Weights of a small transformer language model.
Size: width 160, 5 heads of 32 (1 for keys and values), vocabulary 512, 2.22M parameters.
Architecture: LayerNorm before each block, rotary positions, no biases in attention or MLP, normalized queries and keys, attention and MLP in parallel.
Training: a variant of Muon for these matrices, 3785 steps.
MLP neurons of a small language model. Each row is named by its layer, matrix (up: input weights) and neuron, and shows model dimensions 32-127. Each number is 50 + 10 x the weight over its row's rms, rounded and kept within 0 to 99.
After each neuron's rows, "fires after" lists the tokens most often just before its 100 highest values on Wikipedia text that the model never trained on; "fires on" lists the tokens most often at its 100 highest values on Wikipedia text that the model never trained on.

L3.up45:58 41 42 47 55 35 64 48 55 44 53 53 44 63 59 56 47 43 66 48 53 34 60 37 45 47 50 48 55 43 66 37 69 52 35 54 60 65 68 40 46 42 57 37 51 47 49 46 65 44 44 45 47 42 31 48 45 60 37 34 64 54 39 63 42 51 75 38 45 58 52 57 48 50 73 39 54 51 46 60 47 41 47 37 35 44 56 47 50 41 63 49 69 86 60 50
fires after: "am", "im", " f", "h", "l", "m"
fires on: "m", "l", "em", "in"

L3.up430:25 56 43 47 56 34 65 66 51 52 47 47 38 41 69 59 46 56 33 38 82 32 55 49 53 46 50 42 37 45 47 50 39 55 55 59 45 53 54 75 65 27 42 50 40 44 42 63 37 49 38 30 65 67 42 49 39 39 36 56 46 50 59 39 39 55 53 38 50 44 37 54 37 59 60 69 43 58 44 62 45 50 39 37 47 62 46 48 65 53 49 60 53 58 55 37
fires after: " M", " K", " d", " D", " T"
fires on: "a", "o", "ad", "u"

L3.up52:50 64 58 49 35 45 62 62 58 43 59 42 53 57 40 49 48 37 40 46 53 47 49 59 45 48 52 48 42 43 52 52 45 45 58 50 24 54 49 48 55 42 56 43 52 58 36 49 75 51 39 37 69 44 54 66 47 36 38 51 71 59 61 47 68 62 52 50 51 49 56 56 49 38 53 61 37 26 55 40 44 56 46 42 47 47 43 44 41 58 64 52 42 71 49 60
fires after: " P", "le", "%", "ep", "ity", " m"
fires on: " of", "h", "ct", "ub", "ort", "t"

L3.up389:53 38 40 50 69 43 68 37 59 66 38 43 69 38 65 49 47 62 51 37 46 48 53 48 41 52 36 49 58 60 55 45 51 44 60 49 54 66 42 74 30 48 57 55 44 46 64 34 48 45 47 45 36 53 47 73 40 44 59 50 48 56 48 45 37 53 47 46 42 44 16 47 45 49 56 50 49 67 52 48 47 41 59 55 36 56 54 60 72 43 38 55 54 32 54 35
fires after: "w", "st", "o", "y"
fires on: "ard", "r", "n", "en", "an"

L3.up215:48 42 71 46 46 46 53 42 44 53 38 47 71 36 57 43 63 46 43 56 63 48 48 32 60 44 36 49 40 62 61 53 47 29 67 48 64 70 45 47 47 47 45 59 35 49 56 39 41 43 51 40 50 63 65 57 65 39 34 65 55 43 45 47 59 54 60 55 57 33 50 56 37 48 48 54 46 45 50 35 35 54 57 68 57 71 52 41 62 14 62 50 43 52 46 41
fires after: "el", "he", "ol", "=", "il", "i"
fires on: "d", "\n\n", "og", "ed", "ic"

L3.up292:71 32 65 43 45 53 62 69 57 69 47 59 58 33 41 56 44 70 59 45 45 61 49 54 54 47 43 49 55 43 53 54 35 36 61 37 41 31 58 61 52 41 57 38 57 41 43 50 42 58 60 46 63 52 53 44 62 44 53 55 59 54 46 46 38 38 55 32 55 48 47 57 25 61 21 49 51 70 36 58 52 41 42 61 55 49 34 26 56 44 60 51 45 50 58 49
fires after: "y", "es", "a", "s", "d", "ri"
fires on: "ear", "et", "ist", "il", "is", "or"

L3.up197:61 55 46 29 50 25 42 52 54 50 34 29 52 38 43 56 58 50 36 54 49 39 53 36 51 58 37 47 55 79 43 47 66 66 52 38 48 30 54 61 53 52 31 52 59 53 55 63 28 54 53 67 58 52 60 65 51 61 51 50 55 51 42 48 35 51 55 48 40 46 57 60 35 44 48 67 44 48 56 49 38 36 28 38 47 47 55 42 47 42 58 54 60 48 42 57
fires after: " St", "u", " B", "g", " b", "b"
fires on: "at", "il", "re", "d"

L3.up345:45 66 41 56 48 48 50 40 52 36 37 42 65 54 78 50 62 26 34 44 50 27 54 59 50 45 45 44 44 36 46 38 52 46 62 50 59 63 62 39 62 50 58 47 48 67 47 56 47 49 57 49 41 62 60 54 53 45 54 65 48 57 46 44 64 33 50 76 59 42 72 57 40 42 42 60 64 51 55 52 54 50 36 38 62 47 60 49 59 38 61 64 74 58 51 46
fires after: "p", "er", "is", "s", "ct", "c"
fires on: "t", "l", "ed", "ion", "s"

L3.up632:53 35 35 42 47 53 52 55 63 35 40 48 55 59 58 33 58 44 36 67 47 60 38 58 61 63 50 69 54 48 32 45 25 44 47 55 58 35 71 51 57 36 65 47 51 61 47 41 38 62 34 49 56 44 63 49 37 53 55 57 39 56 41 34 62 48 53 62 40 37 67 56 52 65 51 27 54 65 38 66 40 32 54 45 44 51 26 47 44 48 62 61 53 51 55 51
fires after: "ur", "ar", " s", " d", "er", "ch"
fires on: "r", "ay", "ri", "ra", "l", "k"

L3.up238:61 42 43 45 48 49 51 47 73 63 37 45 38 45 79 62 36 74 55 61 42 35 47 54 57 43 59 63 44 50 59 40 61 57 45 56 41 42 61 42 49 48 49 55 56 48 71 64 56 53 52 61 46 48 53 50 48 54 36 23 58 38 55 34 45 61 50 54 41 67 49 58 48 68 39 52 38 59 53 56 46 38 49 46 51 54 62 54 33 39 37 49 42 33 48 58
fires after: "b", "o", "um", "g", "i", "n"
fires on: "ber", "ver", "in", "r", "ur", "re"

L3.up493:46 66 42 65 55 46 35 46 60 44 56 40 40 58 61 56 48 59 64 63 50 51 60 45 60 45 58 54 56 39 61 50 52 52 65 62 51 55 51 52 37 46 51 55 44 38 54 48 52 53 58 36 45 47 45 39 43 57 63 51 32 57 67 36 62 66 51 44 35 62 49 50 60 63 44 50 66 58 68 40 55 41 54 46 80 62 49 44 42 55 40 41 68 55 55 29
fires after: " D", "e", " re", "re", " w"
fires on: "e", "ra", "a", "ce", " de", "-"

L3.up626:21 48 66 51 52 50 41 53 48 58 39 61 31 66 54 67 49 47 74 43 60 46 49 45 55 42 43 53 66 44 67 36 41 53 59 49 61 56 52 58 43 42 57 44 53 29 37 68 60 37 52 60 36 52 50 67 48 46 70 56 50 50 42 27 55 56 50 55 52 41 27 50 35 55 56 36 52 61 56 60 55 59 52 43 48 46 53 48 38 49 55 63 43 43 43 47
fires after: " re", "en", " D", " d", " R"
fires on: "iv", "m", "g", "s", "ep"

L3.up556:43 62 47 33 52 36 58 65 41 31 55 54 37 44 51 66 46 59 68 57 65 39 39 51 67 54 46 62 50 35 46 55 46 44 50 38 43 62 58 56 59 49 50 55 52 37 55 61 47 53 48 37 45 63 54 29 41 62 64 62 45 53 50 60 52 59 65 48 61 46 36 64 58 69 41 36 48 36 37 43 43 56 47 61 71 49 61 36 45 56 69 45 45 65 57 41
fires after: "om", " M", " m", " R"
fires on: "en", "em", "ur", "ep", "et"

L3.up421:58 65 60 30 42 63 46 54 42 48 61 49 58 52 66 50 47 25 53 52 38 59 48 53 39 63 44 58 54 37 43 67 42 64 50 61 74 45 53 44 42 62 77 63 50 45 44 40 59 46 59 59 49 51 45 44 41 49 46 41 45 49 54 47 48 56 52 69 36 32 64 67 36 51 37 46 48 50 60 41 40 49 60 66 68 42 41 59 36 44 56 48 35 41 28 58
fires after: " ", " O", "u", " H", " he", "o"
fires on: "el", "h", "art", "em", "g", "ro"

L3.up429:41 49 45 59 30 50 61 49 46 53 37 57 36 63 53 51 68 56 47 19 59 44 50 58 51 53 70 55 47 45 57 53 38 67 37 51 31 38 52 54 69 43 33 53 48 58 40 59 45 52 45 58 56 63 51 64 64 63 38 48 55 32 41 45 59 56 54 65 46 72 43 55 39 45 40 46 60 51 57 50 56 65 59 60 39 43 47 57 61 52 49 44 48 43 56 47
fires after: " k", " or", "z", "h", " h"
fires on: "ig", "z", "m", "g"

L3.up398:58 51 49 68 59 39 27 42 46 52 58 34 70 57 48 69 39 44 44 38 42 62 57 47 54 40 57 61 60 53 47 53 62 48 35 40 44 37 47 44 46 69 35 38 51 45 59 58 52 50 60 48 45 40 53 68 63 49 55 49 63 41 54 59 45 42 50 58 50 47 52 67 51 50 40 56 34 46 43 50 64 49 57 41 41 43 54 44 44 37 49 55 59 45 81 41
fires after: "ic", "ort", "h", "or"
fires on: "ation", "y", "ion", "ment", "e"

L3.up143:60 33 54 47 47 54 47 47 42 49 54 49 54 45 62 56 40 55 45 43 46 42 56 45 54 49 45 62 48 50 40 69 37 54 53 44 50 43 69 54 45 33 52 65 39 45 46 59 49 60 61 28 39 48 58 53 63 41 66 47 35 48 68 56 59 44 67 55 49 50 44 55 63 58 47 65 61 55 57 44 35 45 52 53 47 46 50 56 66 58 49 45 57 38 38 62
fires after: "y", "g", " to", " Y", "b", " U"
fires on: "oun", "an", "ok", "ot", "r", "ul"

L3.up131:53 47 66 58 59 61 70 41 51 67 33 48 53 51 53 57 33 44 51 52 50 55 66 47 68 46 57 56 63 57 56 50 60 65 56 31 42 53 50 42 38 43 34 50 45 49 46 53 62 59 48 55 63 35 68 45 40 51 33 46 48 47 47 56 43 44 36 48 48 57 60 58 57 43 53 56 54 46 65 51 52 38 40 40 39 46 67 35 44 44 42 52 37 56 45 38
fires after: " pro", " I", "t", " N", "an"
fires on: "d", "nd", "es", "ain", "et"

L3.up520:29 52 56 41 61 45 51 57 60 54 45 46 47 68 63 50 52 36 55 63 54 45 61 42 50 46 39 63 45 41 61 38 40 30 39 59 43 33 55 58 47 52 48 41 34 31 70 55 51 49 51 46 39 36 46 47 33 36 54 57 42 53 45 66 57 52 48 57 43 33 48 48 59 55 68 75 46 60 49 61 64 41 46 50 51 43 53 55 64 55 51 47 43 61 41 50
fires after: "e", "re", " on", "ot", "o", "un"
fires on: "e", "et"

L3.up83:58 43 47 43 63 51 47 55 30 40 40 33 49 52 48 51 39 59 59 47 39 47 40 37 46 56 51 61 60 57 45 62 58 52 55 45 45 39 69 46 72 60 57 53 47 46 40 67 72 45 46 44 59 54 61 49 66 38 61 83 45 46 65 71 65 58 53 57 60 43 54 49 34 46 34 63 48 66 44 41 43 64 54 54 47 49 53 58 30 52 45 54 66 45 34 45
fires after: "ur", " Un", "u", "t", "iv", "n"
fires on: "ing", "gh", "it", "her", "t"

L3.up576:53 65 45 44 46 46 64 58 40 49 38 43 51 32 69 35 62 56 46 57 53 48 58 49 49 46 54 46 34 54 42 44 56 42 64 30 30 66 53 68 51 51 58 42 42 55 63 57 55 62 39 28 45 39 56 63 48 57 59 51 58 70 49 58 66 41 52 73 38 57 45 43 35 58 53 49 56 48 49 39 38 40 56 61 31 46 44 38 45 56 46 53 47 67 61 58
fires after: " b", "h", "b", " B", ")", "ab"
fires on: "r", "il", "it", ";"

L3.up470:60 46 64 56 46 48 52 51 52 43 58 59 65 39 38 54 46 49 47 29 59 42 60 43 41 41 39 44 53 54 66 50 38 44 57 64 50 50 47 59 46 45 48 64 41 64 50 51 60 46 53 51 34 52 64 47 62 45 51 28 54 44 59 37 55 41 83 37 43 53 62 59 44 48 50 46 54 55 56 38 47 55 44 58 30 39 37 47 42 62 54 48 64 54 55 65
fires after: " for", " wh", "or", " by", "f", "b"
fires on: ":", "m", "ich", "is", "ic", "um"

L3.up543:48 61 34 47 55 60 47 58 42 46 48 42 41 40 48 67 55 45 31 40 51 51 36 50 51 40 45 38 52 43 35 48 63 48 41 55 56 60 49 52 71 26 17 60 39 52 47 50 64 55 50 59 72 52 43 57 41 31 48 53 44 53 74 73 38 70 56 68 60 57 53 52 43 55 52 39 45 48 77 50 33 42 50 43 50 41 64 47 56 64 48 49 45 52 56 55
fires after: " v", " h", " th", "it", "em", "2"
fires on: "re", "er", "os", "oc", "}", "T"

L3.up46:49 59 60 38 54 63 54 45 47 59 48 55 65 41 64 46 69 56 49 42 63 62 61 56 52 56 39 45 40 55 50 48 45 46 51 56 64 44 61 49 46 55 56 32 45 42 54 59 34 66 47 43 58 69 61 56 52 48 56 34 42 52 43 53 41 48 55 59 26 40 50 70 52 45 41 48 47 52 31 49 50 36 48 41 48 46 35 30 49 44 56 55 47 51 60 54
fires after: "er", "ro", "re", " se", "i", "om"
fires on: "r", "a", "em", "j", "l", "o"

L3.up276:52 61 68 48 59 36 33 60 60 52 34 64 50 51 53 52 51 57 30 40 40 53 42 56 34 57 50 49 46 47 52 56 26 36 33 54 63 32 37 41 59 61 39 60 55 58 62 61 38 49 44 66 63 64 42 66 56 51 56 46 44 53 45 43 65 50 66 48 37 39 53 58 31 57 61 56 42 55 46 42 52 40 63 48 54 37 55 54 42 51 52 58 70 35 52 36
fires after: "or", "el", "et", "s", "y", "h"
fires on: "y", "ry", "ly", "om", "all", "t"

L3.up376:39 37 46 52 46 71 46 57 53 39 55 37 50 42 69 46 56 62 51 46 45 56 51 29 59 56 46 45 75 50 54 61 54 49 62 56 44 35 57 49 72 62 36 34 51 53 45 54 49 43 44 33 45 71 57 59 55 47 44 42 40 61 50 59 42 49 32 62 57 52 62 57 51 34 49 48 60 52 53 40 49 54 58 41 35 47 50 74 67 62 59 56 47 46 44 43
fires after: "t", "re", "igh", "if", "le"
fires on: "her", "'", "t", "ic", "at", "an"

L3.up204:50 50 65 60 53 53 50 58 57 49 70 59 52 62 65 52 51 33 54 44 52 57 31 58 61 54 56 53 39 63 37 35 51 40 55 48 63 28 39 43 47 48 63 33 57 36 28 44 53 60 60 46 51 60 43 47 47 36 62 49 39 60 36 50 32 50 65 55 44 59 53 60 47 45 50 63 63 52 54 32 40 26 56 40 35 43 75 49 51 57 43 55 59 51 48 57
fires after: "ist", "ct", "ess", "it", "em"
fires on: "ion", "or", "s", "ent", "ter"

L3.up502:50 61 59 56 71 50 46 42 57 38 50 38 54 53 46 48 57 61 47 52 40 47 37 57 53 60 43 42 25 43 57 50 39 62 30 59 65 60 32 51 53 36 58 53 52 48 38 52 67 53 41 64 41 42 43 64 45 61 56 58 53 57 49 63 64 39 62 48 53 44 56 56 58 54 52 63 58 26 51 30 37 38 42 63 45 32 44 56 54 46 72 46 53 47 43 51
fires after: "h", " m", " t", "is", " L", "ec"
fires on: "ak", "is", "om", "od", "id"

L3.up589:39 47 38 49 50 51 46 37 68 36 63 47 38 66 57 45 47 32 45 44 35 54 50 59 49 61 50 65 45 48 42 32 51 64 50 65 57 53 54 49 53 44 53 45 69 64 53 60 56 48 37 42 53 60 45 39 39 34 39 48 62 46 48 34 48 54 38 33 49 59 53 41 66 54 65 53 40 43 57 81 56 57 50 44 46 58 41 59 42 39 55 60 64 59 46 43
fires after: " v", " d", " P", " V", " D", "p"
fires on: "ar", "ra", "l", "r", "u", "a"

L3.up244:53 50 46 44 60 55 50 52 42 49 53 39 32 69 58 33 52 51 49 49 40 41 58 55 52 51 44 58 78 48 67 55 44 52 54 44 42 43 31 56 49 25 55 61 34 51 51 58 50 39 51 32 58 48 48 59 59 59 42 43 46 45 62 51 38 44 44 49 39 30 31 44 64 57 47 47 34 46 40 35 61 51 41 45 52 60 55 51 55 54 55 55 36 62 54 53
fires after: " T", "on", " an", "d", "n"
fires on: "h", "om", "ent", "ff", "ing", "v"

L3.up54:48 48 63 53 57 41 52 44 50 57 62 37 52 36 56 46 58 58 46 58 36 54 54 46 50 39 40 39 50 61 73 64 61 48 49 56 50 56 53 38 56 48 38 52 50 45 51 55 45 65 51 52 60 47 52 50 52 41 80 47 55 46 53 51 36 51 42 33 48 42 48 52 51 47 56 40 49 69 57 58 56 55 40 48 36 47 30 25 57 57 50 46 39 47 40 54
fires after: " ", "n", " Un", "r", "t", " on"
fires on: "ain", "iv", "oun", "al", "est", "em"

L3.up1:53 43 70 41 55 50 56 54 62 42 52 56 61 48 60 49 39 58 64 43 52 51 45 48 33 16 41 41 42 59 46 64 45 55 50 46 63 26 52 45 57 36 55 56 42 53 58 53 52 69 38 46 54 55 57 47 64 17 35 38 58 60 45 43 46 53 57 48 33 44 41 55 52 51 57 52 48 56 56 50 39 47 48 57 55 59 31 56 32 31 47 37 33 55 51 57
fires after: "=", "ol", "v", " I", " o"
fires on: "\n\n", "ent", "w", "nd", "ic", "d"

L3.up73:50 32 49 47 42 63 50 48 50 40 25 56 26 57 66 51 48 51 59 59 50 48 54 57 40 51 69 49 60 37 35 46 52 60 56 45 57 47 70 70 52 38 44 49 41 35 46 39 61 57 54 37 35 75 56 49 67 43 41 57 42 50 60 50 62 45 47 57 45 60 35 38 51 50 52 56 65 50 48 35 44 53 46 36 50 44 49 57 52 39 47 56 37 43 57 45
fires after: " ", "%", "ate", "e", " W", "es"
fires on: " |", "===", " st", "|"

L3.up279:70 56 58 59 54 61 45 48 57 56 58 29 37 46 55 40 43 48 61 44 38 55 50 29 53 49 61 34 61 52 50 57 47 59 57 49 36 37 41 43 39 38 52 57 42 39 39 78 55 42 43 35 45 43 50 60 58 30 63 56 54 25 50 63 33 49 47 48 41 53 52 47 67 40 61 69 50 52 58 63 58 45 39 28 56 50 44 53 59 54 54 56 53 63 52 53
fires after: "n", "f", "t", "p", "g"
fires on: "ore", "oun", "im", "r", "iv"

L3.up163:33 64 63 54 57 56 47 34 56 58 46 44 37 50 59 80 34 39 46 49 46 61 53 58 40 55 60 58 55 42 54 41 41 61 48 52 49 64 52 49 38 51 59 56 56 47 60 56 50 49 50 30 40 36 57 57 29 45 51 55 59 39 43 51 63 41 45 60 58 43 60 51 42 43 51 67 46 44 32 50 41 60 70 40 58 60 55 57 48 31 29 49 50 62 45 43
fires after: " D", "en", "00", "d", " d", "2"
fires on: "s", " m", "es", "om", " f", "iv"

L3.up241:57 53 64 54 55 76 45 45 53 42 33 46 46 50 40 44 62 60 52 50 56 52 42 43 39 37 42 59 69 61 58 59 56 50 28 59 36 36 59 51 53 37 69 30 47 32 42 51 56 41 56 54 68 42 51 36 36 58 42 43 44 58 61 55 57 61 48 47 56 66 43 49 35 24 62 40 41 50 57 50 56 35 48 50 58 53 53 64 48 54 51 53 42 44 56 58
fires after: "i", " n", "at", "th", "ist", "t"
fires on: "on", "le", "as", "ur", "or", "re"

L3.up295:53 46 59 53 63 60 42 39 63 50 53 44 76 72 44 71 49 29 57 49 58 55 66 54 49 32 47 51 67 52 63 56 37 42 52 58 41 54 45 60 50 57 46 46 52 50 54 61 51 58 34 38 55 45 46 25 43 35 54 38 49 47 46 53 49 54 53 38 26 37 44 63 39 47 60 55 55 51 54 42 61 36 42 57 49 49 52 60 41 54 46 57 35 50 52 54
fires after: "f", " wh", "d", "u", "ver", "ay"
fires on: "e", "age", "ary", "o", "ic", "ember"

L3.up154:72 50 40 37 57 56 43 42 62 51 47 39 33 48 50 67 49 45 69 37 50 44 59 59 50 59 57 62 41 60 58 40 52 42 59 36 46 56 55 61 52 54 49 50 44 47 60 60 32 52 68 47 61 40 35 36 51 51 43 63 42 63 66 46 51 32 38 55 53 66 51 32 34 71 51 40 46 55 53 38 34 49 56 54 45 75 66 52 61 46 46 46 61 55 46 38
fires after: "il", " w", "p", "w", "or", "ir"
fires on: "m", "ork", "ions", "ment", "ord"

L3.up30:45 41 56 58 54 68 54 45 39 57 60 40 48 59 58 56 55 58 47 39 51 47 49 52 49 31 38 39 67 51 67 53 53 46 41 46 36 62 42 42 48 45 33 69 36 50 41 61 54 55 41 58 52 60 35 49 49 53 43 51 45 57 38 62 63 46 49 54 52 47 57 67 47 52 53 64 54 27 42 44 53 35 31 29 42 58 42 41 41 32 54 45 59 42 55 51
fires after: "as", "w", "h", "2", "b"
fires on: "on", "ard", "om", "01", "um", "em"

L3.up296:61 57 53 43 46 31 53 53 64 50 54 51 44 49 51 64 41 44 34 30 61 54 55 42 49 34 45 48 66 45 43 46 46 61 36 37 47 43 50 44 54 48 54 65 46 40 51 49 57 60 59 45 32 36 55 35 46 37 36 42 41 49 49 51 37 55 32 39 41 38 36 56 39 35 48 55 35 68 38 53 58 52 46 51 58 50 66 42 40 48 51 51 59 49 49 59
fires after: "t", " on", "f", "ound", " to", "ain"
fires on: "o", "ore", "e", "ed", "es", "age"

L3.up423:56 47 31 47 43 37 53 58 59 49 49 45 43 58 52 79 53 41 45 55 41 54 56 56 63 65 69 55 42 45 56 51 42 56 45 49 35 50 57 25 51 57 56 50 55 60 60 36 46 46 33 56 65 50 47 42 47 49 41 47 43 67 74 39 41 55 63 34 59 50 48 42 30 56 38 36 47 57 64 60 48 51 43 61 46 43 50 57 50 49 64 67 56 53 63 54
fires after: " l", "l", "igh", " h", " pl", " he"
fires on: "an", "-", "t", " by"

L3.up407:66 53 33 47 51 48 53 51 44 37 46 48 58 44 38 40 55 52 50 37 46 39 59 52 51 55 52 60 42 50 50 47 22 23 48 81 49 31 60 44 69 52 74 57 62 31 59 46 53 42 47 58 43 34 43 59 54 45 62 48 49 51 63 69 52 40 59 53 72 57 53 53 42 50 58 48 60 34 59 38 38 46 48 35 53 38 61 47 37 59 53 59 41 48 60 40
fires after: "un", " J", "an", "n", "en"
fires on: "u", "os", "n", "e", "i", "ow"

L3.up596:44 53 39 52 55 66 52 44 50 72 43 39 57 52 58 41 64 38 37 30 45 65 54 51 34 45 30 42 65 43 55 58 49 41 44 52 42 49 62 54 43 42 21 62 27 44 71 43 58 60 59 44 58 50 54 49 63 45 39 34 41 50 55 61 51 55 50 74 50 67 48 60 51 45 51 32 52 57 51 36 58 48 47 43 58 48 63 53 49 57 43 58 58 48 55 28
fires after: "\n\n", "w", " N", "e", "a", "\n"
fires on: "|", " |", "n", "ation", "ff", "ard"

L3.up582:60 55 61 52 42 47 53 58 51 42 41 53 45 65 58 61 56 35 50 35 73 48 44 60 44 29 47 56 49 69 52 53 36 47 37 31 15 65 48 52 58 49 49 42 40 47 48 54 39 63 55 39 53 36 48 65 58 51 45 54 63 37 49 32 57 34 51 44 40 42 49 49 56 63 62 43 64 46 37 55 39 58 36 56 35 30 58 51 58 46 54 41 67 54 61 61
fires after: " k", " b", "k", " B"
fires on: "et", "ill", "m", ":", "g"

L3.up94:50 38 44 51 60 37 51 49 45 42 60 57 51 58 57 74 31 64 65 45 36 50 39 54 40 69 67 48 59 57 62 44 35 40 61 40 36 50 49 61 36 45 50 43 69 36 58 44 49 52 42 46 46 47 58 59 43 48 62 59 61 41 52 21 49 51 49 42 40 38 39 44 56 43 35 54 60 45 54 64 49 62 71 51 68 41 47 58 53 42 78 56 62 47 52 33
fires after: " d", " R", " D", " r"
fires on: "et", "ep", "es", "est", "is"

L3.up179:72 47 57 33 44 37 61 48 27 43 56 59 41 51 49 67 56 53 49 46 53 72 49 47 47 45 57 58 52 58 45 55 34 44 59 59 43 43 46 75 41 56 47 47 51 43 54 45 58 41 52 50 66 44 63 45 46 35 66 49 43 48 52 59 59 55 57 60 64 59 61 49 51 36 39 55 44 63 43 45 42 55 43 41 45 58 51 31 45 67 32 45 43 53 50 38
fires after: " Un", "an", "un", " J"
fires on: "iv", "n", "u", "i", "uc", "at"

L3.up101:56 34 44 55 44 39 59 45 51 56 55 31 54 53 33 60 57 61 44 46 48 57 53 58 63 49 51 54 70 56 57 38 51 34 44 42 56 62 61 45 37 37 61 26 41 42 68 50 44 58 44 56 49 59 54 45 39 33 59 59 65 49 46 55 59 67 46 62 43 52 40 42 49 57 63 63 54 49 46 35 53 36 45 49 46 43 40 52 75 48 53 50 34 60 50 38
fires after: " a", "o", "u", "in", "ir", "e"
fires on: "pp", "is", "th", "ot", "om", "c"

L3.up117:66 64 50 54 37 50 51 42 51 60 57 60 28 56 68 40 59 58 51 44 31 48 54 57 56 33 57 48 46 57 29 64 53 57 29 54 46 54 46 56 63 50 57 63 44 42 55 36 55 40 55 40 51 69 45 43 68 45 50 51 33 50 41 62 52 49 45 52 53 39 64 41 52 65 49 44 55 48 52 44 53 40 52 48 36 30 50 22 32 71 51 52 41 63 44 62
fires after: " ", "u", "h"
fires on: "her", "ly", "im", "c", "en", "r"

L3.up322:74 45 44 58 40 46 46 38 37 39 36 45 48 53 53 47 28 60 47 39 49 50 28 56 63 45 52 58 52 46 49 65 43 47 50 36 40 33 56 48 48 33 82 56 24 48 40 53 62 56 48 45 30 47 60 37 45 34 57 57 67 55 59 55 60 55 44 44 58 73 46 41 45 51 52 57 57 52 59 37 45 53 51 34 60 59 50 29 58 53 50 71 53 54 47 47
fires after: "\n\n", "ain", "s", "es", "ich"
fires on: "==", "st", "ig", "ard", "f"

L3.up3:44 46 52 45 56 60 50 63 37 47 46 33 43 56 59 51 41 46 55 54 59 30 46 50 32 42 56 56 72 49 61 51 61 50 52 62 52 68 63 57 43 44 56 46 50 60 29 45 40 43 52 27 48 42 69 64 37 60 59 67 43 43 38 61 51 45 53 65 48 53 41 43 24 62 54 50 46 61 57 52 56 51 62 57 48 38 49 57 44 52 37 63 60 55 49 49
fires after: "d", "it", "en", "un", "n", "c"
fires on: "s", "it", "ing", "m", "ip", "t"